Weights of a small transformer language model.
Training: a variant of Muon for these matrices, 18267 steps.
MLP neurons of a small language model. Each row is named by its layer, matrix (gate and up: input weights) and neuron, and shows model dimensions 0-127. Each number is 500 + 50 x the weight over its row's rms, rounded and kept within 0 to 999. Numbers have three digits each. A neuron's up and down rows have the sign that makes its largest values positive.
After each neuron's rows, "fires on" lists the tokens most often at its 100 highest values on Wikipedia text that the model never trained on; "fires in" lists the words (lower case) most often at its 100 highest values on Wikipedia text that the model never trained on.

L2.gate120:518618519576490505534589532512508462476517465396540556480589513526320514563445596451487475492545467471415501447452459564437554529453503497516533553559475489482429510490492508438530544502418479469532520455498519450524482562548452560602538578441567496563535440544576503440450518563488516584574544481488451585505470584525512521538575475517524478480420554494560442465470472492554518494456
L2.up120:485528550494568438517497583498643561398535453480507478568438501457533476549524482537495430470450484422465591510589574533422450430570503517513448536582575571579494557575398507568521405464491489575471549547428510493482503547547572455503469479493450454526452412462545446472498491457566558578579509502495410595520557441518624532495513444486498351503456470522450571478500520470498516484423
fires on: "of ", "reas", "time ", "name ", "Country"
fires in: "of", "reason", "time", "name", "country"

L5.gate467:542510468566432515510501598528473475520397436458431475425498448471523540583578513554444483511496524478489518520423510453430538536495507421633459480479468538451488501457546426463467531653510493483493534450507502559560424415539440489476465482545519533515481502431507585534508537506558514528443532486506468509595466488514506541546462481532593502441482449581519472472475520447491574524468
L5.up467:523422547486404543531420366581565557510430495494519349430446487493592468585588567577458513472592499628504445442503536562518484584486376519541511482563559601512401435535450559506471482461563530433556573563479456451597527508507442484592552564523539460571521463497514521443543513476535486471400550458542538443505466476440600417526455490516505451496501543424470550531537553528462548372431
fires on: "as ", "into ", "to ", "become ", "it "
fires in: "as", "into", "to", "become", "it"

L5.gate607:495398590550516559570541507605580460496540535560443444515467543519501623528520466541551477550619498453595527601476474485556432477518550508449462431556419568530574423471523445459504495482550491505460494425478445452512496498548539448568433444499498499546469510598497459525507427421476474440544506604571520579494475557552496511528520495462505581513485441594503452504486456451508553420486
L5.up607:436549500573565495557520587509520544540464454373500463452475468557530505486517540417514494414616564470467533444467561509565570509423661506458433444472484518565516497520554579440558496551491446504455436509466445453540489443594517523519511497559464544466574494488515545464467529402428528581543518616497498464504529532503529509514481468435518523498590587520555604507497485486482455530591
fires on: "one ", "an ", "One ", "a ", "to "
fires in: "one", "an", "a", "to", "not"

L4.gate293:444528483457439493562400465487563483502459475485431493512539521512434578574455550560551523577518523458522547549492455507458511577460495593489611451414474540554482583393524573382517550432340505513489552641564577498528465473426432508518477538535496566544500555526490567474498575471535552485537519573545495473520408512533518449517578496485594548501419608550578430469554504452526497451571
L4.up293:449497446496547439591469503521559546498610555540629524557478511421496529447490520485457488477485524525520541489486482454517551440509517459462459496439534536531540625541573416550481508440497470542514551408420509505539586464458534453496568406512498390454515533584507507520428536460487488567529497527576476515587558480463468503427569484461435585504450543417553560417609495556475513488398
fires on: "as ", "vo", "ud", "that ", "appeared ", "ran "
fires in: "as", "ud", "voiced", "that"

L4.gate541:450629545490553436561534503414496487472405448505412502525461431557512478514496447540526527538538545543590553545456374485442597482613517480504525569499472457536593541432476510555479431507496448451529456558462527544539563512455537534527465465533457562447478526526524475499496478531501543463439449591588516509498453427547449511436436458473432453480507448498465505521486436515549448499511
L4.up541:471574618524550448527491425471452617541571533444500478409527402527510448580468474532526505506533565485497499492523521540543489532522525562518543399474536516490488477451430467468492574574499476406497457499589494471494542497421502551556558502538506506498449463421496550544555481522552477471545450543483430542434460454401543581578456436473574508583522446494529573548562444487485467485422
fires on: "of "
fires in: "of"

L5.gate122:455473456480467524566490482467515541588482514483539573540456543607463564478561442528435529410516422483611461526414553537531478438470457413559516522568529486566558507486464423462523505553485452533512504468487433461491563550546518465473565540501486546585458539560467463594455464490402480647542539568481470469539484542541574546458482497567489482547512484447397484474473499486427501522532
L5.up122:556490475422506503554468567363534539532443402509545510564393579571557559516429432584504531546509573463468559471440514404516432508581499582522500572540580423521551494562474386538546360493475543568489593454546531436477519521480575486481441514478518432485620507507606441511465474595426549469509543565516547585505471446460475457457502485522511464431418463468464457373479522501580500464505
fires on: "State ", "University ", "International ", "national ", "state "
fires in: "state", "national", "university", "international", "population", "city"

L5.gate160:389465437490489481475521479472380494533533481454491533526548506510485530504562483554533433466607531521483496556508551444434515501552433494535547601509505452600432499498567464446494460446402534416440541530443507549436498541540490441492411396456418481479496541481541541459566455377649531451411433475471555575553443504445618594525441438581557527467525451421501489516586503475512437494580
L5.up160:492484493529570429576479602522494410567468486473463541539489443498487570520473445432561412545477456530429468446427546471444513494526534439515451509504474530495489550481446527428512439504559443463513506484475528389436517446440495381494498498497517465553542512515464488476490556516578522494561527481459484500605540487470507615561439550362412474480455434457553511573504476517500489518523
fires on: "before ", "while ", "after ", "of ", "and "
fires in: "before", "while", "after", "of", "and"

L2.gate271:533495552472470551473473464439492565534397570453495508535416517523512454560427537429528379555437508509533583508461462490495487544443521531491483480486519504477479471505439610480505491435516515479506455521476533522471518500465405548489519489596553521479603539561489525469474461558581450553534533525435580528533444566393418554581482409480538471476502526512635468547517453527496424444498
L2.up271:438488544529424450593549582549438455501446503446480514574521485485438422506438548455517540494534411577530531484464554538490511476528526523415509577513377494536526539520546577485515475528494425517473566549508451512502484485568475430491504470510590531474512496475421473472474453438459487521497474558558474488454528444564428464496526457604443421498446553490552434530490497489478472370521
fires on: "States", "been ", "of ", "round ", "t "
fires in: "states", "been", "of", "round"

L5.gate659:476487439553421579493566500517465473409496529522535574514420503460505548539502517496447449483470477514478528486440521441493400568480553537550466559460541597547488507449540495379478490482498496439493487510434622503543539528467479516490428581530484476519542535551555555501380556458455379419434503499526566521455445484506529523449441529532553415510513499438516503543483484539470528474602
L5.up659:469486531545516589481458490556504501432528447477531551538545561547554529458471616525367504547485509511531463372513510471509454542402541437517470498536586556505409451548467499455477394492487500540473457514396506343505434449487499519512456464490481559550448557447483546508446480509568421468458517454501442569475459556566449589475515533545460451439638419481518541508570563542483507581590
fires on: "to ", "left ", "leaving ", "entry "
fires in: "to", "left", "leaving", "entry"

L7.gate514:453503377534421437454531469573435360401494509519575540446472380459442487494486544587476429497506508524521535460456509510545452458541474433520513524491439515468490546551497486509471592537517507468498497557515443514403548475516485557599409376503579472481573460570451470486529528412497469338514532517469515557550527529447538503526460496453515456533526525493524477543509497525412520478489
L7.up514:457498499497549526483528543536407473565544487515520435521490421522575489549522536537485501547418451510582381464493545501481527579431484481503446527551525594572503470455523501478498548558528480440510501550518360480517579506487443460518563494577472530551530482543477451429453452473521432532536483514462525481470528535437458469453578414426555415471525438452495527599510551408501531417478
fires on: "to ", "made ", "began ", "not ", "make ", "continued "
fires in: "to", "made", "began", "not", "make", "continued"

L5.gate425:469461509459580499515575508511483609492554559591499475466515441480563478463540496545460403490491539453559494476502553516474422424588486450462544569485421528576536603528475416571447552512551599536521559499527507534577459518503431533544515546550555513569424490483500479536527548455550464533448595456458517548430445572448567440562465521563515535537484548495442423484516527511501489437468
L5.up425:551459484516547488430565572516506500511406464533509404541546515556508447536500410517474470495412496533542491516456536499516543473533560487563418461511530504374428556537445472558505458470531468442516558538539440560502488567491453562545539559445554556593573502479595476476424549590573407598555487438449468524494521469475447539441549466500533503565540474494528401611449485563579538519569
fires on: "on ", "for "
fires in: "on", "for"

L5.gate257:427489499577564589568566524497470491527463496392512509585542534482460490521593523532476495445582480513557577518481563487436495483490533450509455500571487472504423576447461500529496506573551545505485586521530449426487495491439472593515459456435540539561465536550536525541465571532554567557452437421547499498529539497561487540381527508436471472460475567530494482542397525458496556475472
L5.up257:493515533527551506568559508546470492515416580510683551510548405567440542525485493573470515552476438554475453484468536524461528550455539457494503569453609666536534497511505614475504482457492544516525484526505484505529519484450571405485457592498626489530613576539522546429446583442531480510498503463492526416516594505544515529459518424458417554502519469445462377542456488579541482458569
fires on: "for ", "through ", "one "
fires in: "for", "through", "gone"

L4.gate591:445558495487478456487480489448380543568492504420516542591484506533526513559459494590544511489477463484491489518431496503511551551556519438561574526451475550446477528492528517461457576591490415513495463417490581530519559680474461593538403483574450460481442557561547572455554504471482475485493494482545524460412475448546614530430503455537527523484448498531483575635515635479447504497465
L4.up591:577478426445494497390442525601361604596557459449508516378507501494546611506556473496508430508504518513442465544496514446541470484511499402525574444472500503511457531504558561453552474509535519424454521473599512521471515468505439524624503489546537512546517480529475578443463460392533465458494574479543483504522566499445519617500426441525527495531407471463470518537506606488496473486502
fires on: "while ", "up ", "While ", "later ", "L"
fires in: "while", "up", "later", "early", "then"

L2.gate35:536514484532506513394607526540483443491529517514515493574413507526570457481550510373510483493405480487349587587498504588523402470453532533401516483503529458516521529493530557465480449444475453447499513472534490483528434529498538491561549513499497466398569452478471477504496596456495512550536471524491512547538480437482590547522586461492496434492535412583466489517584490452529462521469
L2.up35:466464405504481528482524424516386510534435431522481520479453466504364515608517472567599500455462496445512497508513539555503487461465521556509581459526569478535478486442471610448548494456506408557467503611481431563442475553513494468496631479522463423526536494524501516509455545564473513520590591486401515330515481521477510516492468425447523523512501450476514512491514507501444462535457
fires on: "the ", "ation ", "place ", "of ", "age ", "position "
fires in: "the", "place", "of", "position", "liberation", "age"

L2.gate392:448563521534607529458512512521483440547532543520492541474584560499504415521533499533467568546489463629512545517582535558437528479410423517504543518560536517585486427480484394506485443475494560474443423481453466502362473507551464564430536573532499411462476532481408498486532536581511530486466443548565498472487527565496535532559489422511597446605543455572572501562523465571581472432499
L2.up392:414561472482555488414433534528527439547545492530509599488543618537479391506535546493531533484550494537447545497527513500490564518399451565488659499481452544554476441480590469434487514525515594406509511525470521499464521567542567489488452485547480394484460580467471487500584501565538478493439462417454488437504475561524518490494517475496530468535520492513567454588535488548521504459560
fires on: "United ", "short ", "long ", "intended "
fires in: "united", "short", "long", "intended"

L4.gate78:493452474486552534437470518500536520523555452489520491517452522460458566492525463574457480546538542499485628492495477610559430542585548512585480433535558435541457482605457568525517523432481428545552569444505537523502547416481506450519449489529537465555509505427524497550490613499536412511536465465524442445505410535528516472545442535417483469520489574458470497526499479529612470506484
L4.up78:577554499545527413530526553429507583530487414535473561586447453585557473494530540480489501395517510566506503548511440507576504594482443453561452520479504516451559587431594606455561389477522449480501578544492603486533454523495384465492543589519519482452510554518529460546602468531445554585486433474484548479587595561524420527523543505512435586436523448539491490480572457439485464488485
fires on: "an ", "a ", "it ", "att", "A "
fires in: "a", "an", "it", "attend"

L2.gate557:524381604493534505429493513378543466517487437536452515472643565524438480563476469443433524390395491561503514437526411488458504464395424490500613495492523537460472543496501518409534520468437523529543525504551479468468502503449553477538350613538505525527569555498525425488490531501524524471542438498509511520463503510592558390507486515470460521461546527499431498445480467488488529492500
L2.up557:528505492461397620646541437501486596539443468480557444549473452515463423446454537502548509493588503642522472448498430533505478458505479548458527437428518490497514592524498535505456556477415454483496593499488567471520602518546521468509428454520523497488450553506464442504421454579578509416509440532531587386577567472515455510538473494514441482502530470495522660425488427554497491466516
fires on: "one ", "One ", "enti", "ens"
fires in: "one", "gone"

L2.gate686:492545418467443442476472551424502450492437522461399545534440411493445488527413517436424469533399502458534511512541547437483532495514504506423653480507458499588511445466556403436580518478495479552485448496514501510490435534522423516586425579525513551569551499467445529488501494523523474507470497446566518562538536515519542473519454511519508480498432451543473515535456469584519540429530
L2.up686:500513427518433510548520473465487568453435466475408441477534479447383480382558423507394560496521517475542479504549422502617504517503435533578504531501566492562443550475437519483535514521496473514468504506414489571497480565414551575449470562499384521524526563511544478465468570460443526455563533422520534521563517589458399521485514528499563513500516531560426575512444520504538530435506
fires on: "part ", "other ", "Other ", "show ", "sign "
fires in: "part", "other", "show", "resign"

L2.gate86:491514557573509459466486550538419456493534529524610466553510502448476484538443533471539485489557500486383465439508518380603473492565537477562615501465537508493515462481447451517448544493440461466530488535475441424471504515428628464531435436405456514472455490574492448512410547541464490502506535466481500538465487428503472429481558553549508548470447443436497480530419611469439519469468
L2.up86:471488444429525424392522427621475503612554553549501545491525453436490460448447500502500390512543607567553598497465537541568576509600473471471508576454427595499553472549442551449564508502454506373563515464472552489564533477471558499434502509498528487478554514540575497439500550486428534593544496540423484456541536449598408478456482505511479518460482482444466584497492536463425454478504
fires on: "also ", "film ", "even ", "wrote ", "only ", "episod"
fires in: "also", "film", "wrote", "only"

L5.gate109:541474571540520573598525515405568507587496533467334459474433496433531494539432465595533471474448480539527440533482528625483516464507478545509532524542472558477456446476490541466456548403491473467477533494564508569523598561427614487475457463528519474459520447546596503495487586469521449430647432564492531509472562525527469461491546508548441526510532466445504463511546480566558532458556
L5.up109:470479659519486482525528483488451506416440443499481470567459521504506417560460473535526479503451412495445483555496547483430512478457442567498481496494505559484476454599525444517503595567542580472417472583551534491573535423455445556487451608445578480584509505548515450535542468542481497460553516520443429506506504477505469557443442452518523471430558487352503490534454613515565595437426
fires on: "one ", "000 ", "1 "
fires in: "none", "one", "000", "500"

L5.gate211:431480480503565598435603537472481453538451612547548533519486508525582370530617512486456454461493548489478508548465451485547596516641461507519596566520417520474466543476499588534491523524547497486468480517381485569483465483550535431431555561519519485505396532584422517551488446491539524532441492534563552546559440532453458474472500452429539542549566518475499509473502508431475575542517
L5.up211:489552387422510543446492473542539492506493490444413437494441587596517553474577525570486549482651472520503509494496470556447595584523507548537474542602529531541481574450560478468490549521468422506542532450636459476399513566531508516433506479644584538440543484471559490494479507522497496636452489609496443532578460488549571548626518537463577543489494477470534502519502465531451498517553
fires on: "an ", "most ", "An "
fires in: "an", "most"

L2.gate335:396449548427483497458510385490535473462506477489513531459563553553498485491480557446507489477510450460499481539543429516524441557520488517503530501581622461449511462425502392476475610516459462472635466422528577433560494539498489545542509611534426544516549523512567504532599517525477465462531530562519488437597484468420559500521510522484454545638470532455516441470537486526452528465552
L2.up335:488497536439523503506543455519468481506488487430564508493454497536357608477445580459471553431427353608537550493465567584549478539392494502450418467452551537543469447507480484530511517509527505555474490537437524562489472509423404508478453507506474591545577498532568491493508497561500589540560489616517456600530415573458459564524487489453437544439482623518558462497487587500511503539534
fires on: "first ", "pr", "ation", "Silver ", "First ", "example"
fires in: "first", "silver", "example"

L5.gate424:465456420504440526424506600552500531451529523494537508465442464485530530452494341492419427446508487526502494534528494561551485363492478575388512627513496479431465571512527574465512543559511537477553475480448613538537489556534468580465456495466387555485531554514447479506552445471549539562453462451544551582520423433550459503512459460505473457457497490351492569474558529558553409427493
L5.up424:491527493489505402430483503535555449421534425489578381584474539478415514443518547518513464521544555489528561550545450461517589482540449533499570532631497515479480507553456423400489474353518493523522494517510468580458480549418477409586500533506444557506515466523539525479476448455530502583441483457526453479358513547574507554558555392451431521543579536487464478476515493517473567431563
fires on: "of ", "with ", "os"
fires in: "of", "with"

L5.gate220:538521396417364450508502460539562514537533451494473493521453351535497615493585568534523466528567554514606525524365515490463509464504385529564548466576502494526496457525601475513556545498544476491476526577444470565480525592417413495465492486647559597545546514529545522432567514443506552427500552528526526559503528513439566485420482580510478500537450522507477512509533502485506425410493
L5.up220:441566486455456505558502475506481436562488523459540548479478508575468420431455583560474511440507530586563478537497451504545500503464593508447475506519455426536469564460496342466517512458463491515520531499504608490502514548514454495544528555515453542422490434641373510534470528529544440457460605541577541520517500470474449560454416506481535521565573411465468451416450587437558468399480
fires on: "that "
fires in: "that"

L2.gate288:502536535517442434562443573614538454557498518448517505571581553533492444472490559513477506565505546497546551524558527510462452548458388581500439537462483515464514551610551539628483402488511482488528483475518489527519432518534557503557458416537503490521441460472508518382478504473368455621471464499538553490564485594465463445617503607470483526488501463494463512506448418529469331576421
L2.up288:511420545535546467603526529530469445555556492543455480573546596563587561497486527524503538576525456489499571450508452464580444495553519575456442476538436506537485517585583462523408416491524487479520453534464471496517361399480512516506530384428511453482433435505524537483485540453464440504526467418585528457509479444499498444497572494506587419560463481553525503607499521496469544464545
fires on: "is ", "are ", "ud", "most ", "ros", "Candidate "
fires in: "is", "are", "most", "candidate", "ud"

L2.gate468:479552560550487511475579508463528485513400521467403531520490454381518512523457475492486516483438497516513528507547501486527550416547488473458496477500474520483426500429488588439499503553568599465528541542477607484531449489524455372505548508583591416428504500437485608434501592504495519547553517356475525509486418456460457567498446530483427483536458578468496376517515470496540472491537
L2.up468:496398539542501516638634511419463470511422463482515546433584490479511497495484552451512468467502461554485506543454521511515531549477464572491480476533478507542492598572490463484590510511468515494497522440497554561495450456582378569515610505456562547563507535447537467379496390576483400558561469520563492490458569484437480608536541525470470504478501527523468528506492516487483495494562
fires on: "m ", "m", "ft", "ft ", "cm "
fires in: "m", "ft", "cm", "mi", "males", "kg"

L2.gate222:413470498650480549519450516553417481510518532532484621387535517485454532539515508560623561643543430500452543518395354608522386434536525545518525429506501484467572534489483565545545469664419553476539472485536485524477534480456510522533488545508497527525405497493490508497543535529462449479558538408557510476539478524493433460494505527506575506487524403534501622468495568441450433524576
L2.up222:490472408460568518419418485523486426502480431418466510466514573512594521511470527530574483474452506519529466608435489422490530420437473512464597553406534502470541485561518462585469463545588474526462453513538558491487541506552476515543496472457514595540484533528532525528514510397573524442510624413461506517504518506512550538467522537375487349513645497543439581531540508451573531550493
fires on: "early ", "later ", "en", "further ", "earlier "
fires in: "early", "later", "further", "earlier"

L2.gate229:450496573495486463486500450462439498530539563440519523442555514600608465465509513556497578409531415558498439543503528468516568598454472475427501492506605476406396637436463519526501542481442548559424514581502466561486544544469461545529480526537557494543497463482517503600528514618450443489482542523491553503557587473505430527572363455468460563487485410531499562414357501604514525484517
L2.up229:539553518612532556499476518621596613462514559504489511502520510491486484504446406518553520491592419593506438497505515525455557436572456564578524433527444601487496506594521484458529445442461477461573470481432537469619500501529502511517508491549459521460509537499490417593521489558550544518556417522456480513522485504396518457647527480518444544456422477474536481520572464530391474462510
fires on: "two ", "four ", "one ", "six ", "three "
fires in: "two", "one", "four", "six", "three", "eight"

L8.gate316:468519454544502570511465523496466516503499448432507500566495453510528435519409525533532464539504476597582546486392512458520557511494512527520387446540421475453456506465534431560534560566443544431531499513540474555594619510549457438552530539435514483478480504529583445514475424494546604433564526529445597528510556508477560456456441500449576488569522506514531423506547424457381565491488
L8.up316:473465509538551518543561516462417479584547562480472505636439529490499494507434521547437463427598542557457579634503557471530487486566584555518489434493463515532643560473526471507519488472534494474468512536478422460468597479448512425478457526476536552587486466467540523451496432505539592534599420539469429512498438508523418415521458433508522516552462483455510455463550459460466530433540
fires on: "and ", "the ", "s ", "his "
fires in: "and", "the", "s", "his"

L7.gate481:589420516525535563468567495426442498473426447556446494392418438513497478579548538459541528482587573525577428487518500524451490513536534486502469591418485492372525535529468487469480435598509482548456566529394511475548502551450551505602434496485551552533457505477454439487570428490489360507496509533523552515524505582600518544542449477444512440558484582530586488510473497532419556547467
L7.up481:483542498551547543468560563520500430483518534449531528500520408537517499463625552500527495445563521374468450500523465536528500531550625571490609494395410523502526622542527586531424451536587493509572499506507579517506450467514591438491521553520553526447486399559434452524533496536497412591466521503487490485430443521540426561486560461441441474498481412536517512475608544493566478556492
fires on: "a ", "first ", "short ", "an "
fires in: "a", "first", "undisclosed", "short", "an"

L4.gate557:529538505468496522520502487353497483505494522569462611493522519538538429528458506526579545550470507493572518559550475472457508529574512440568486514448592545434544448412446459593510437540553487504527500552549482490565519456420560475497462513524470587525486596522504484411482481458546449531468486446498566526515537444448457470470509542508625493481557533459548555429447438391449512562569
L4.up557:486515455483566417506497488465536448453420528524446513494447495576519615591476506437517506457514515484532452450431568512525536571538476533454540500637462454399493505519442541445513576475486487535519435475445453524378486466483570647498491441531484592553512472506454520464489501461525476514459511512433490520577505479529517447467448458534506478519425460487452447509444506528552436531513
fires on: "of ", "aw", "bu ", "Presid", "ad ", "ed"
fires in: "of", "nawab", "abu", "presidency", "ahmad"

L5.gate205:453527466499581446439467566499506492491503575403491441489584486525474491534553519576520432514584454553463460436627481444497487573508505555440518556536443511417542495515353443512541512592498540487498497541499486512568521512581469551593523493523571449428414456524485497436541515507432479452517464518477471480440578444562509627519475443467467503556563520506485525620441502488447490536463
L5.up205:550429570461475463492496529578526498464519508455504453518412513448484488455490491476466487439445429530413551467493478523471560585484552487411437466463506493516515508527477626438447507435582539562587514477483440519553538531400503626509464529538542486516519482460414475493519469444421563402506549500520476357527558532419535539471469606516517497513568490421472441478502444454497604558486
fires on: "ob", "March ", "un", "April ", "June "
fires in: "march", "april", "june", "february", "may", "august"

L4.gate643:477410625459488521545605420512475475508432465441435550359547473533575420513452447503515521521485446510441511536491458591559507453549470429589520501518514459512484481533502499498509601594509422434499520490500460517458556515435434460550454532607562539525464539484478496640461532428469515494515474488453406395522532500461581503565509530529505460576559513492475462443543555547597399463407
L4.up643:444556463567528440475579570581482596538507461515514490532457452520559543488490523533534532567482534567460513485473509503509469539488456436562419530518475507466452495482475448567513512494505424550444494609565533621557416540424495468465526584503551563588452505567494452401477469538397489518502521574387480518510472491390556528558415455606534485501459514495540591518485491479552412507492
fires on: "on ", "at", "aw", "ak ", "position ", "On "
fires in: "on", "peak", "position", "occasionally", "palatasi"

L2.gate326:514495530611507503498481469563570556521482445488532488503554441489541437475468478482465443463515511385516530480498443529430458470454464528498430519527429556524494501535423490522519438528460507419440502488566495497547588506562538502584514520590548551435531494482518534513452495576447544603475443480502528551494508520549529440547429484430503401431526550571408498564528432425483459524410
L2.up326:560496546557519443416502568522497567522632471494469476443471508523595406500427493445451383485550502510513456520479378495451444408547536550512569421543422477529546539417493516490620565526515449472478546430568502514495529529436547501517525475519454528519496548494466432463549513546522507508507421479449493534478426564527458440533540418477603527503537460476520556496488477468495553499429
fires on: "of ", "film ", "census", "film", "k"
fires in: "of", "film", "census"

L2.gate570:543551472498463492499443500622471467573569490424478580497445552562394430507470518577600468479570492583460460515461505580434562505518456580448530528426559528540499510549492472558442494476431438474531520481565512457554504434490596502572527464467541478488471504469545461515494480484389452498492507489440494433511467473534532521500594482549370433505498509369490529554439529534475476573563
L2.up570:520465471491550492449446488435486520475489463394586531542433524489526523550568505409517517605510537421564465581531450496510484505543459507477589479436437461510578439582543464517449541557543512562564496408547588530558540455500527537505494515447456517562394450524524500454440593502482510502487549573554588562523524407548431547528520487463493473463555508488467553551472466512545454572584
fires on: "end ", "end", "age ", "ates ", "day "
fires in: "end", "age", "length", "day", "time"

L5.gate360:546541445452424493554537511588554554532470494492567552544507495495499548497518563602514533497445528507519468392490487515518476549509546457353593481544500470496570468502490451464548489524473501440431445560502453560535637498593438547554478492554485485545476570518539502420457414440404529527549561569510406473503546553428540568548505465416463425569562552503513536495437485479487504435499
L5.up360:510476575401417492544397411580510541524493441536507444482513504537543559479484487465535494538535424443502539431515498447523461472471449447401450593551496477639492496572546477441571466519574452397517468522439514558462543564448492534483495504558506487515537467394521511507413408461474464529532523547583492521507491481423470592535467572444616459446434475499521549549513542542516452426518
fires on: "to ", "be ", "being ", "not ", "ever "
fires in: "to", "be", "being", "not", "ever"

L2.gate547:499469470459501587544455441562457483528518551493598496526398519467522387529465443455416423496511541524477470482545590438513479489400434522481472472526556460446547505546497459535479554459448486542470586493568440515471574497550464439572436528543516434482461481457454492590480520510499460534465487492484492559536468436605513513529472531515493485489506405485510515543576416529454516513478
L2.up547:535383483489524503543485515462418510432460519442489444504481585562544468495532551465540440563480474519477473400537496477570555522448477429511503433582562450483575510514472490563449478471500571540512481547432465565514432492541417402524560503660522591462485529574555501546481554594459533446472564589524566593531433481486477442507465549492495497526431504448517489493485430548464471467521
fires on: "0 ", "as ", "1 ", "0", "vice "
fires in: "as", "2020", "2010", "2011", "vice", "1980"